config.yaml
n_layer: 14
d_model: 160
n_head: 4
n_kv_head: 4
head_dim: 32
d_mlp: 640
vocab_size: 4096
activation: "gelu"
norm: "layernorm"
norm_place: "pre"
norm_eps: 1e-05
positions: "rope"
rope_base: 10000.0
rope_fraction: 0.25
qk_norm: false
attn_scale: 0.177
bias: "all"
tie_embeddings: true
parallel_block: true
init: "uniform"
init_std_qkv: 0.0485
init_std_o: 0.00916
init_std_up: 0.0485
init_std_down: 0.00916
optimizer: "muon_variant"
lr: 0.00167
lr_mult_down: 0.7
beta1: 0.95
lr_head: 0.00594
grad_clip: 0.5
warmup_steps: 200
schedule: "cos"
final_lr_fraction: 0.03
batch_tokens: [8192, 16384, 24576]
seq_len: 512
doc_mask: true
train_tokens: 118900000
steps: 8180
dataset: "wikipedia_en"
MLP neurons of a small language model. Each row is named by its layer, matrix (down: output weights) and neuron, and shows model dimensions 0-127. Each number is 128 + 32 x the weight over its row's rms, rounded and kept within 0 to 255. Numbers have three digits each.
Before each neuron's rows, "fires before" lists the tokens most often just after its 100 highest values on Wikipedia text that the model never trained on. A number after a token or word is its count.

fires before: "0" 53
L8.down177:126062148132088150124214147128103112134060110128076102148054135063084114115151166163137124099107116123093028134096168127144140170104156178045146144140175112097144103158097119100103182139112107152151166181134123154165094138110169174102136146088105110135142096116122115158135148089096160147153093113091136083088124153180122153138176151147084128129132201134145166066156164105083109119149

fires before: " " 30, "\n" 23
L3.down302:131137144140185130137121194104113168176110098128109133082131154109121144067096157154224071102184109132118125138168132169125168157097101122107037083158071150145160135213091147107085117075131138033113131114094148120147139169123117123187069136223176124102128134146121131127125165130104187108083106164154145118147158135135144168124085131151127110116079156117128086084121155108102086067146

fires before: "s" 86
L11.down602:135159069168121159162151106125127144120132118105155146152142145143139121178097156093107122110102119081159097130177151147070110107136135083081104100122160138171107095096121133103103152165152138110104161138150132119164179124142122140083149149123104094128186151120110162167133049140052101129168077183152156091149087189128138136115181079098059116108055186179099077169140097097193059133114

fires before: "%" 15, ")" 12, "0" 12, "6" 8, " (" 7, "3" 6
L3.down192:145175131116075107123129114128126161126168117109157119163124117136118148110160134153091128146122159142201140112146212129188076118117171111066160152169122123114130138136148119097123101165108171144105178160138165138164160088124115118126131092093170092099132128088100132103144048078093155161085113106172135140154086111111063119140117151200145071086161155174139143121099150159178144074110

fires before: "\n" 91
L3.down282:099109070167073103074131044123169142133123109092105153124110140139104111146172104135094132117103156152124152165179235131132167146098128127137094147148102129217153162085127140152117084119123132122110096144165152122155150155143129128110154122101136178143165147158076141057103125122130097133108149200150158144135179082138130090187127114116006109089110138167089070120084137119116101151095

fires before: "0" 53, "6" 5, "7" 5, " |" 5
L3.down522:166166140114050133048148157129121181140150167130195136126116132145179091170147148141135173167142145173180122097099205120107131069107118128154161133131092168075140132142150123111170134148151086190071183121141093142139153080143166161131122084091123093086166140077113129118084127101123150133159125117135088140076135153053140192153140146141087065105126113098136113106088123114127113100128

fires before: " " 54, "\n" 11, " +" 4
L11.down405:165149084133146045175157131161122155169110130126140116117129129104186145121157084121106083088140124121076119115161102111079079125108067136144098082139111149114125191181129135138145135114110177134156117116200108144059058137135153133122153182095152100147162154129090106139107148193118168094141171123157135129145075136063122190137116144215106125136106144083177200144072182162123075068118

fires before: "0" 73
L11.down43:203138169076107112150090112142090060108184062129136174124145162101138188093105068099168167140128161177127124150187092117148142159101077125194161113158128179156157116115147091110118064161091119122147092147107144177042123140138125177114133127086114139130153178115098159135101160098117086130148147155125138071091109120141175144121137133151138106123085085101177149092139128084129032105167

fires before: " (" 31, " " 11, ")" 8, "le" 6, "k" 5, "m" 4
L3.down334:125109146113111130130117120114126132101160177096130203129062119164093101108184125125136071122106041121167156126136158167114142112091093099113125078085130119126158116101196112177149104139127080189110105208112122173170094071114132136103161085089164200137144106101093129155151121136088116124155141071105116132159136097064173130095104174131147171096143126090176104106205101183142150156157

fires before: "0" 52
L3.down533:146127127106129125189176110096129124142110087144139100089159137148169101131119108176145135086082098105121128141099124156116125106165150168090082112188166107079087094129079127143118178119143119130077166156126096153156175149154115101159176106128110193173125122162086131143109184154135117124101124118141091104124126153112170145115171096136065059112124132156112119109145184127142110112161

fires before: "." 44, "," 7, " and" 6, " at" 5
L11.down181:133127139114111167110139087147123155128141185134077137086185167132133104095088184087056120129152140163159117065188191108184143085152152145084091154125104080093154105079102136121165143158092137094104170138132145131103108169136158107141119139122206067168158134089136113111125123119051182133138142120144161090088120108129065098132141176118154157110171162140096046166124162134138244094130

fires before: " " 43, " L" 6, " Russian" 5
L5.down103:160085103146133094110188193104113162129120118165096117094122095085133147110136116160201073090138135102125135181130168116129143161166137087132059124142111148138151151164046161138109166107193164079169095133113161193118069132155123103157084119193154167113188170114139088148126148116077152132133097137139109092221166122123111182151086085177112096122059134148124124100131168166126089104139

fires before: "0" 77, "2" 5
L9.down198:083095138165103119121156131147136151127081095143107167145120123238119132142118066147076149101088143095141161114125112179131163154152158126160179176158093121102110125150157132115095110080178143086129104154094101128084156055135046133133162080140071130158161145137088157136124118164137109171072134159118131086075115158162116155095155143118109149099226120168067092123114145184144137144137

fires before: "\n" 51, " |" 16, "%" 5
L2.down531:125137128139160154122105178138093141175070079148099161136154121156123135134102081144128085117129086086158120072127155141106089080112103114120099101127103081115108118158090160145120153105124147159136100065101153121116100190180145067166151123142163093157132142098157097148101147120091133116067115099102132127174071103139135149129128101185130218129082191156158140101120160138138140091148

fires before: " " 41, "\n" 21, " —" 5
L9.down240:162162127126179138082087121148116095172095122173118157126119097143082169146107124125173073114134162071150125099158124127148100130105091180179081161099175066101183183052112101153098153189121146131111134154150153125073125172062154160116112098121197154143184115134134169132170132113044118123075110090161153117195142117086082158086132133077119142116130147126153076172100115170168174119118

fires before: "1" 22, "2" 16, "5" 11, "3" 10
L11.down175:118151100123122135123167112164125155097109098160135127149145169132133155112180103088132125099096119120135080139066154098119122173144172102134177107132124153138057160086088154085081159191130098089081140143113117153105144074156083127098154000122116168168180116156135114195134112139152126107123061144154128155126100099147120155143099136128095138121127180091126177069067127090134182145130

fires before: " |" 34, "2" 11, "%" 6, "0" 5, "." 5
L2.down90:112170147160111100125150146144105117119080102133140133146126115180162144153118071170112079119161100120105077153107110156041103118150152168159106124114152151140106226155137112123137136113089165071089136077148166178116173065147106111154127065064109139127112124144131128130141095156176122131172142110121132112119087118167174176141090127134114122172179130147110170093121149136132087091100

fires before: "–" 27, ")." 15, " to" 10, ")" 8, " Votes" 5
L6.down522:138175134108099116113121129111083098151109149162100147136113126140150145148159107109130116149126095184172148109132099093080144167109102113128123132173071154156155074195078139114123109145138192039112109148140223180126084135125144178092144155139074180094184119140118174104137166034101095152153140115154114186136109161114166097135132113111121091140074089133135183127086141149149128077147

fires before: " |" 20, "\n" 18, " ±" 6, " —" 6, " " 4
L3.down316:094126134190122091135107136146145102168146140119129102145127119106155108171083169075109166103144104118166107102102131126112092142125113089156101200095110043111126125052135132094158125066143131155152135157100084080126099079134134103118075129108143115108099093080168186193109127141140141144116152134125175067097162125110174121153133075185115184169143145084126133083124127195166159107162

fires before: "\n" 91
L2.down628:140129087193141090088135125175162147182095132141124111071128095120118108157089076126127110119142099129078151162171086143098091114169205130050144156118111148124145149194116113168113123111147134145151126137151083083158142159115088113107113099171113142120100094128165111114125122113116089138149157112198137058208149135126150183143104103099132154078195130070144158149122074090077139132176

fires before: "\n" 38, " " 7, " In" 6, " The" 4, " He" 4
L6.down400:106113106154128118109149223134109121151160198112188119093167136161131169070147115101141113164100125043139145124132110098088104170098160103110078168176108147143100123123099111116116176084113136115150126119077148080143077106127156136153139102184118129210139126121117093171148152188104078156127155129126168116119158093111168130051086076176112201080139138123147149162106054191135125106170

fires before: "9" 67, "ass" 4
L11.down535:087192154130135132099134138163125117083076164174091103165129143125172127144124069175115116123134083136115175149123128120100132149102120099182145125120175056155131075128157071154167109134100146146151102111115046148121144123104101174169123182134110087155086173120200221127112096161117114103134116138094094093162125159130155134080142140166120119111150099197076148172140114092071146117146

fires before: " |" 47, " -" 6, "." 6, " in" 6, "\n" 5, ")" 4
L8.down327:166151146125115127149085121127122104152075149141113129129107122130147151131104171142161147102051142183204045148162111133117062132107100112155104088075138157121116120119132175063097167166135118142120094090103125201112172124142172135105158032083171111073109121089156130114113102114170120142090146107094163159159098118169125133194143138161076090088155119141128075078140140089136187132123

fires before: "0" 56, "1" 18, "2" 6
L8.down310:110100167110109133140125191105139221130169137144106122080130172163167131117139169077117125074157144084111143152139154114061093138060137165036124120138194077109100156131118143131100131138096142109145156132123096167094202097176101118088167146155114135128103115131066172090139147170182092141125143137166149111163137099121100154090154122168143122107093147173052114144119168152079126123126

fires before: "0" 15, "8" 13, "5" 13, "9" 10, "7" 9, "1" 9
L9.down548:140143070117102104114121118164110117126130197133128121106112114105142170131255113114076107136155039156103094117074088146109152175099148143115116121144090135119077156133121147155116150160112140099116110156140126194085164134156133097182211130153122109105106138137130067128187182138087104115080099089122103117149099146101132150107093094145127114131149101126149200142108134115143156097138

fires before: "\n" 32, "-" 9, " " 5, " He" 5, " In" 4
L5.down465:107117066235116100067160187155141132162140169153132139113158094172142118088169100115157111124161148089102109090166132117095144158132172099124124180151110167090096164141105087154149107082094127131138148119107133107172089109197136109134143154175106098117136171130078116188144137168051089111160120137161137122130161059153167084096069140146081200160128059085106154122124118194198081111127

fires before: ";" 40, " |" 40, "." 5, "6" 4
L11.down361:132134132148118170138104205131082117060161158108130076111143087079102168135069111048156121083153144134144119177111141167119116126119138106176131109066116166134141099082093189115157132126100113101107178144193109148187102098164151184132149074117150096085157122160135057112144159138173107165076120186130194099136124134104169168186126116113129132166164142126134119103165090129148126098146

fires before: "\n" 56, " " 12
L2.down571:128129145071168126135149139112129205097107142077149083131093134134128184096137140140177105169129085123179171153140099093089137108130213165129070125142106164113140105132154162147116109111123079127130186117106136111154130093116121172138142146123146135169120108157178132126122133083084101099158117115137189161195145093191159136122106132088163110086108052077102148088146107137213120141169

fires before: "\n" 52, " " 14, "or" 4, "han" 4
L8.down275:084131134185174143216115159121146139144126098131165122106094143140162097099105090163139107113095115199164069120164188142130121171093129106139133157069081118185190146100107101133131146106159122105118105126116156103069141141135145089162101116115171124095126141143110147118139124106207083108118114139157124141160152140087116131113116117159104098110076142087134156102093182152093160091200

fires before: "\n" 83
L3.down251:084168077140096098107119138174069147172153042145095141115103139161124136150117099084086104131135115176131143114149133163109126153174108101089148045143102148127167094129132143115125120127138056129194177090114152124166124165112124184181123134130144120109097168139159131140117124160142170101156160173154149106117138093123190096181147141062096127114171149101152086162083139118095196145097

fires before: ";" 40, " |" 32, "." 5, "5" 4, "3" 4
L3.down27:183143168132113141134179163106131126109117101222141129074159097140104167176116142132042084155114137182118170143101123175084100144136107091089100122149136179161088101167114146099141187136102136134128134120140141151143092124065082117106175078118144103092097178115117165123161178065144116127113152109130155097129212103163084118144150121109109103170124132130116121167202178094154121047086

fires before: " |" 23, " (" 16, "\n" 14, " –" 11, " and" 7, " " 4
L2.down126:123096192126198144145107181114092141168151151121138082142131102124160151052155089149137117142084117099136197137126109110137141127123156160090075092124187151098143124183094152163172151118124148114093138158110083094144138108142181061216131080119177141152172105155127129132111065138114110158116093120109138136134091128149132157101100044110158131057107077117097169115185065142180151104141

fires before: "\n" 58, " The" 8, " It" 4
L9.down20:114143146092114113106102175162108058184115120093086074129091167146118093102111216136154046165122136142157138150125217117086106166153151155148046088171088163152128126144085147166103152110103149110124129159142104156150102088176100099154114176187132135068132127120125088089110159084108118132083115143148136115069145127170116138097153101162165117147084114164123139168161121100202146132143

fires before: "\n" 61, "|" 17, "|---|---|---|---|---|" 7, "|---|---|---|---|---|---|" 6
L3.down526:133101128117104129144120122146115185173114145139151097113111100127175165087138085161129102082118142109137094171146143146125137128074188207103036109141110128165126104123071066136116184148111128161108135127089167118159196093149171153182171120114118203169161160168148129123124093100079129129121118079151117101051085141149095150099107128132191138083140114068162149127178131108143169099152

fires before: "." 26, "," 20, " and" 6, " is" 4
L11.down17:134193120125160104093171050143081166117133120154122194089155134151125115112112082111182150123129109058133104131114117059193155070169127105150058136083137068131141131064144119127157077183144175170153102114124116157088085123180164095091094159167114098102116198111165117114119134125080171140073110138092122185140176159111127136131097114146143119154145162134111092160125099177136131149145

fires before: "0" 87
L11.down617:137119125103134168198153132149131127100133127123180097066162162107100111134130165172127116158150190129114169067110163124129072159140119144082123136139089124147142184145113154205062102086118155171128095148146164105165201081183188080125144101118110073107139124079128072179077145124116156137123094095117112122139084133140163140144110170107063126171104129115110080099172109109055067136079

fires before: "1" 36, "2" 14, "0" 12
L11.down73:120105175145064069088107114122172145144169102172135077025088170147160150162138123126125220123112056171154141108100124127151146127117142107095149139100140066119165072140100085115104151076089130141097093146190139134115125142138103177116083146120087143105135170187041194146164132153151155134124111103126156101108165081141155091109113136153126148158129138126135166162121142202132127131159

fires before: "|" 59, "\n" 6, "ign" 4, "|---|---|---|---|" 4
L9.down432:154160138142118102128144111135041163106108161138153117150143158131133142134068080054070137136131180085206111136086196170174108123103149140083191100073132180128095133137119093076110084111194147136134116131107073092193132087177167061164093150100063111127111127161110118124118154161150159162112155151122120151150118098112148132142112159124098105158151152116107147123158153065112180117058

fires before: "\n" 91
L3.down463:105147094196090151141131108126082142108088113140110103181068151133144183130157124167140092164156130157192073097210170115146161099113136060144098144179107088085142158204085128140137117090091163124077132123146156145130087114106084149114171143122105140150125126140148102138138168078128139093098152155120148154079125127164158079140139096127058165150144116094142094093112088054170135125165

fires before: "\n" 37, " The" 9, " He" 5, " In" 5
L5.down491:159114169118131177157103126099073134162081149141148111093144163114150130127112111150093090129114121095180114121086148169157129137120150158167049086203090146112145085209092160129159137098167092139160125131141091089162096101167086118159105144154086161151109185131177112169120166112092114149109132148176103141167180112090137110181058110115097136118089115125137175115155091103152083094148

fires before: "s" 20, " of" 16, "," 13, "." 7, " with" 6, " and" 4
L8.down57:064110101136117112104129139176138106172081137101138138091131110189031167165120066126150123151140083149150100158107135106104092153139100114109035191196121117161125139132084138143107187111122138087147120160179149168134142086140091135133128146121075161160181155110077118159116078135086127156154110074185129117158145122115101136103081151149140129103124135117123147148146189118068156158120

fires before: "\n" 99
L5.down388:123068105108116098132128138114117092091094125155105133140152149092100142144149128122157131133133101129176165123167143133106092148108153131193075134177121121128118108159066080134095134148172156161133126177080119135131123073160153170175107169119094138059143136139110165107098163087140103175109129084167203106142179109138146082144109073225131127158068112116177132168104088082159108123110

fires before: "-" 33, "\n" 28, "5" 9, "6" 9
L8.down66:103102139125125066117047141135134178133079183162157182116123143117150145179149130112149070165115063172124161058110103158104123145162103152113067146146102112096146116197093139105116163128130182107112159202121139120087126146154114145140117187144093122115100192189127058147123172130123105127089102134128124142101137144094113135092167126125173179147085119114170152177141123122129137073176

fires before: "," 26, "0" 11, "8" 8, "9" 6, "1" 6, "7" 5
L8.down608:172145137159201123146116134165082158112082087146157126126157068132100142143189100091123109075130157149078099113088146131137099151134185100111071090109178152151104097192156139140124072141133163080103151106144156160133183124098114131093119068105138114114129146100100127169053109144107191108111126056150115115147102147125138123122197141167092091102119196169131183071161137080151156140127

fires before: "\n" 26, "==" 8, "-" 7, " " 5, " He" 5, " In" 5
L5.down437:095129093215146124098158180126157138163161146115177142076171152142112147099194083098134103151108141088097156100133122105119181156121155140110145173165113143112052111126126103156141104051105125102149120130082163119140075104168144141141088172165139084111155154119132126114116180122037144147119121186147145134142126068160154087098082105198079189091115076124121115115119145209187067082094

fires before: "|" 73
L8.down236:154202144121168129154124141161120135170160121085120135136165158073134195128160139170109119125169120114174126031073163125107096134105146092134167128105113144142116135100117161141151117070140109042096136174099072133165117167118134121164117154185092114180103107076165130086154131132063147075125164185136116124081106106127185121166073135100110161133118084088120115115139116158128143080152

fires before: " |" 52, "–" 12, ")" 10
L11.down257:106086138190110082067110084124117119120115131117138153112111120148113109092196053197082116175125125084127156112098147102126116113154161116112182115091177116132174103102084105102145059148156120155156161059141120164157122118112156155140140146129208140127140100051156149160113121074071152116135157106132135130151094166052093081123137173143150166083116169179117117106137174180116130136142

fires before: "1" 22, "4" 13, "2" 8, "6" 7, "7" 4, "8" 4
L2.down16:150103172112164107132116147155102175164184144151131195121170115129140102068121151109083082113120112121141144158108119127087099163118211067111125128182053138138087135151098107105120138076148119100107164126154169200122129104152087109152127081084153118146197123076113102122119147138129120143113105158106150167133165100103153165147140070120106104148064112116179158146057157127122098135154

fires before: "\n" 32, "%" 18, " |" 11, "." 5, "2" 4
L2.down639:145150131076116171103169115008158189103193153076129101147071120152117082087154082175122112126093172080141110155137115116090156193108102091196138163090138116136112096148187166165081163103086137159117096175140057160117140100116090179152150133136094178151112160138065102154140142132130133083194117145148141066105111072111153166102175147149118122181156153093100131128097138159163089117154

fires before: "\n" 31, " " 14, " —" 12, " S" 7, " ±" 6
L6.down294:131107084143171093169148137103157086109114139073139058140146083131166207087095068180173081094172069099082148189136102119151150178070158111158112150132114113095138142070119146093115132119106128140051110132091116169136153156115094120102127170081089182102189171151132134091148169107165207143146141150126143083179117108104092113107124092103145112125184152099087079152101098186147136149182

fires before: "s" 29, "ron" 8, "ed" 7, "ure" 4, "uring" 4
L8.down295:155122123155155121139159158123094158167184152094126068124087210139175115152185116145134101116134119096153080121135123145067139124162135168116061203084091105060094091146129143135062164156082077092119172176140133124132158142085159153144124129163121091154128127129111214157114124120101124114135105141095138162131089157157131097087103100156125101130088128139134091165155065099080165130177

fires before: " |" 39, "\n" 29, "." 12, "0" 4
L8.down598:152135161108075123121128133081157139087171134166153112133130094170123133156116070115103123116154092132169096159120183124154068119154160116130130097143145141094140039166103177151130110125169149125057108093216126147115071116054201141130146100050137085090189137170165105122117144122125104140124091106107183114133137116126110105225151098170130119144169142132123134164128171167189087138114

fires before: "\n" 31, "-" 16, " " 5, " The" 5, " He" 5, " In" 4
L3.down603:083070145136134137073166144129150158155149131171145103094142128161103142094200093106157117149147170046122162123174165137111105137131102132102112146112119181132066141123089092164148117135105125146148162143091105147124085149156119085151098129187102124170124167106126065150121110144125115147104115128137146118109124079153208070097114103153082188155084110084069142124145160183161129132148

fires before: "9" 98
L11.down609:156096150137196212104079168158097151119107159104123093151088074104113062164193141088131124112216065150083137165122113085137167207093169089102151132090121085186168068137152148124153129141137185143141157084153121121101146128069081113136088123153092097121183132129160142151095161109102132110160099121148116128095121156125112130140074097098130120098137133133087112140091137117140139158147

fires before: "\n" 51, "M" 6, "b" 6
L2.down316:138131158135132148137137085168181132129136160132126130172144146083105144162019109145133140094109146068145140160187098121140106125102118078137097113125085150192121167166155108148107092111148148079132134110113153110114112194101165088112127126187091106187177042149116122144144132147193138097084085171144130145144155062096122068152121119154129112016139136163170082123092149133111151103143

fires before: "0" 24, "2" 14, "4" 13, "1" 12, "5" 8
L9.down582:122143147133118136104108214165154094112080125166080102140100175161127136104097107105149109146115185143154102137113153111179063150098068117152147115144135136126195134100134135177141170147137154072080067138067066144104125075155187119140127117169164116137124125136072131135126137110170098092131154142155192135135121121116132194138134095107131152179136082187072064085137104165112090106141

fires before: "1" 18, "0" 13, "2" 10, "9" 10, "4" 10, "5" 10
L5.down384:136073122134063125153157078170122058144127172118089115086112100152145139142061121168107085145134142126163084130118112145175102141145092072093123139103118097075126188104087177165135171139121130100118125086162144060096102137131133119154117154182116153153145157129008114127139073153122145097110152118132150136114177134113087190142178177126158144161090152160112120113152164093156162137213

fires before: "|" 44, "\n" 21, "-" 12
L3.down254:107126132179097104115099169068110132082049093140120160105107133038155185146147156108094120146156145109134115132147123122144072158153103080121124098107124162141110132176128150104112176079109194061113147120127080115195154126122106143141122157118131093108130180095164125171150117132164104164153152119116158119102106144122146148185155129083141180177163192058149079058136138115109139093186

fires before: "1" 35, "2" 30, "3" 4, "4" 4, " /" 4
L2.down555:118108129131189088070140152142162157119116103139185138149154120155100120140165148121148149167107097076079106079102104133103123122140207120099122122093125136141076113139151084145128194166137157081071107125134143138122062120133086180177186058134094107126099176144129137101122107101161148107092130121124119169104109094162180094129128080153161153139121101151097075071142130138133117172171

fires before: "\n" 19, "." 17, "," 15, "at" 5
L9.down66:104105149110037109096111104128139157134068152178137089086092105114153118138120153154130107167094095146144093153147201121111197113164109130095057106190103120179129192091146146140098128164134125107148086160106089125184156161210079101086089171172129137153184117172112125154083158104123099120106099137125111105127111111158101111106145101175089153100104168128096143160178167099140105118158

fires before: " |" 61, ":" 6
L8.down136:094176196103147143181126133059170113067133169119107161129137111097138101115135171163069097156137139095102098171114174038079137102121109102091132123148138127066135146119138108106117127132111151118148098128133148103136145158189063129129158086117111149160137178126118108187159157098165151080195068143078115143093073146106130136117131107115115072159129111134095156134153124104171168164208

fires before: "8" 12, "0" 12, "2" 12, "6" 9, "7" 9
L8.down20:074082119172125129105135157073131141046114119105065101121151103145199080062135093089149196104134139115123113087145161163130079133114123144116158148110173104131100124127179143127166154160191182101148157083107100148124145113186127124151155054109144092115080132094079141150076103122087121166083146144115142103137127181149195113156148130129121172093138160122114118148096097123128143174114

fires before: "0" 32, "7" 10, "8" 8, "4" 7
L2.down119:116149185128147108128190126097179147058071117126159078185149105121094078122098089164146131148144162143083111083149124076154110140034101193159158114119165114075092132135171132113161090151197122112153091119164098156106108066139162100152132133109103104156114142078128106144142113228159100115136141124116097119114131149122190150134147126157166173121120153095160095089153158073140084152084

fires before: "." 22, "," 20, " and" 10, ")" 6, "s" 6, "–" 4
L3.down283:079131139168040108133195139094160175146125140126086126118097124101205094115135150190127135140122147111145140182144138119099067121103135164109137078112159097162158103151107110134097181099130163122124150135163171142119080130111178178161136144129069178129142120081081139096086194066089134171094140108132107141144152160058119127124133118117104162102119159141153130173127097156145063091134

fires before: "1" 33, "2" 29, "0" 9, "present" 5
L2.down309:127114134174136132137132083162115214178080086183072124065173108142148217133103118112161049155109128081139137201086122173161039143138153105102117094097080123126116191168111125098134131166135134123161176117123134132130157154160192131145084140168118077112128157124092063143125085153106100065100108096134114116122110118134133153149159145139066156108150156119145126141120143083121105130150

fires before: "\n" 61, "-" 4
L3.down452:125141088120131156116068191151122147169151112100113116093114169109134101074113069156119073156052183074113147151092174154169102141128124140107102149157126116110127185173125125167127151104128155177158065154180125101101116125139143124123118161074113082112120173132100088165114112064124093161114126151218086119118088200123173108169089070120105181159136135089119178137156088126111135125125

fires before: "|" 65, "\n" 7
L9.down162:130119145154179082063069147156136104164217203085118154138140137137137130134151085074093120084135124096148104120097134102115110079152164190111125101111111142090142089098139149157168109170133121080146178163142061134135144145064125167177101174110161163105071079139176172121103139088107144088145114132147112099195167078188179099106148139122086083140133124092137142155116132145087141109121

fires before: "|" 46, "\n" 31, " " 5
L2.down46:120145092104111123098128179147103184108111133163117150108134147131118187117115081164070133172170119102183120136128134128086097155113130158146098078103151146156127166144129145103093192082082141062126146109140099108136081080142111121186185105128109080133180157147085099117149141129068162149113123170099171112128111115132199152122098105094110188148089154035205166103153132103118182132109

fires before: " " 25, "\n" 23, " |" 9, " —" 4
L6.down416:109093167121082096123069119135119099129116151128113121092123141122162126064149103094132118083126123052164152211085116135111122140099096069105102127127092097216068142136140191214103166144142108137136085071132122143166153115213101155133182156127119120179145170101117132126121130168092198161124162078157148159150109125106097100132104126185118134197181134070126125173085106153116093075162

fires before: "1" 38, "2" 16, " /" 11, "old" 4
L5.down530:124146185194129088124135099153173165170122154154095146134140120103124198148105162140106132154127103056136135138072121137149094148088126146147100122062132131079148126148140124137118165115149128152072078105193125142116043144163123087110086225088111132108172135124144086179164146158142146106140092082141079124056146116146126124108116104135130155076171096135104112123152131170051169075148

fires before: "s" 36, "t" 11, "ing" 4
L6.down480:111104135161084103156064144126074160180143163070124107097137138162185108084081101117118093109175169128175193129111168139074165178177118123121102125116148075138167126093158110074066167136178125098093146121112135100141089150107123115165114160107118178158181194156045169111160118187132104136127081118110147129122116162111144185089078136132141129135043124119142127162159104074098072101140

fires before: "\n" 30, "-" 15, " " 6, " In" 5, " He" 4
L3.down177:104118142178142132107178168137113129181139168157168126114158106129096145091207062082130144113147181084140157161140151164085126143134113107096111154131102164125048134120101099158127100160116119133107170116042109131190064109155131104125113164157090094175180153122171105139126129124107113170099112141136162113126136073130171066120080130195099179122110065112088125105145128201163094114129

fires before: "0" 47, "an" 5, "ic" 5
L9.down197:159134118155099170112066204085170159106117149114115141113093169125104132142117179137122173145107153117105103133144113091094126148125106179100092139109143156174150151131122178143090154143104079054111154162082166108147107093139163122134104108076108075123108159101117095152164133083156149153069118132146119084087121140089084171093129137135122085133099110150139153139144110129133124102113

fires before: " " 33, "|" 28, "\n" 27, " |" 7
L8.down343:122123087149082144144078154153091117169127117130196148134104123156158206073080131152084132141132076133158128199152152144079137147097161078131110082114093176138081170140162150122112089099138185099086095127122096147195136151122098148144150177187147117111143148152121123132188164140155133091096149195187146112147108108154156185093140156100131140072130100097081136050087165139093057122140

fires before: "\n" 31, " " 24, " H" 5, " Pak" 4, " Sw" 4, "'" 4
L5.down133:143144054114147076139163139131126175150137104066109175183064134176112147093141101123147119074154111120120080133181141096148095137114110109085106150146121122156146086132115117114103120084097139078159115132120191146110132090218111137111135159115161166144128120102129115167113154158152112114122142127127149094164165126078119198103068101123081128138183145215139127134089166116132084115151

fires before: " " 31, "\n" 30, " G" 5
L3.down632:168101171211159107161138162118084184165132168164094091129171139049175158129100139144147108071119146100119172180114143082114129167101097080084118149160115163122129134158071172121128136107170206095153120132088092155105123135097064099109126128142086165109173120106155131127084136107098147104105126116152112176154072098152119171097098087206134163101178078193148121103129181131155106099149

fires before: "9" 44, "8" 28, "5" 7, "ra" 4
L9.down113:181175156120081124145120118060101141081159165113057128140076108127132106180128136149109143100137152091146120083152104129104133195095104086116091137126065121122139172109137144155089134070128134159159096141147131237083055127124140124132191124125172136143140118127147149113181145103174112149125114103146105090112141145155118158140155099088095097133190154159123152120155179123104195136073

fires before: "\n" 53, "-" 9, "M" 4
L3.down410:113081154114133114082124222106100164114129150166132112107086150078114203194157142099137111157078129082198118111113173150120088097126116125131032082142150135123165186190099151150115170090100062114145107157129103101145120086130169113143148222145141133115168138163135056108137175134097108124136122106181151128146149092118114136145120113119172129088108149114131176121162104081138139114174

fires before: "\n" 36, " He" 7, " In" 6, " The" 5
L5.down113:135131086159164150105179187132084172131059194144155066081138085141116129078150142124145134184144083073142118144160123126125129125106110109125040080177141083144146121120110118117153122146174140165064143165153126150130102103146135141116113121161164141061124132115183118103127099114102147203112099153134177135170196085084133108151120126173177103129102158126136128122150151154170123161083

fires before: "s" 42, " with" 6, "ement" 4
L5.down558:152141123143186139160141125151077174116172155136181161112082137139162117138157115099126094137181066115114151101099134173098159117104162171119119114130082110103085106152146141107071147155117163126117124127121125111146158220097129168142122174099155152106090073075061154098078150139076067151113125106133120168241158130124118139060123126131228132124129116078070153140106093119137152146119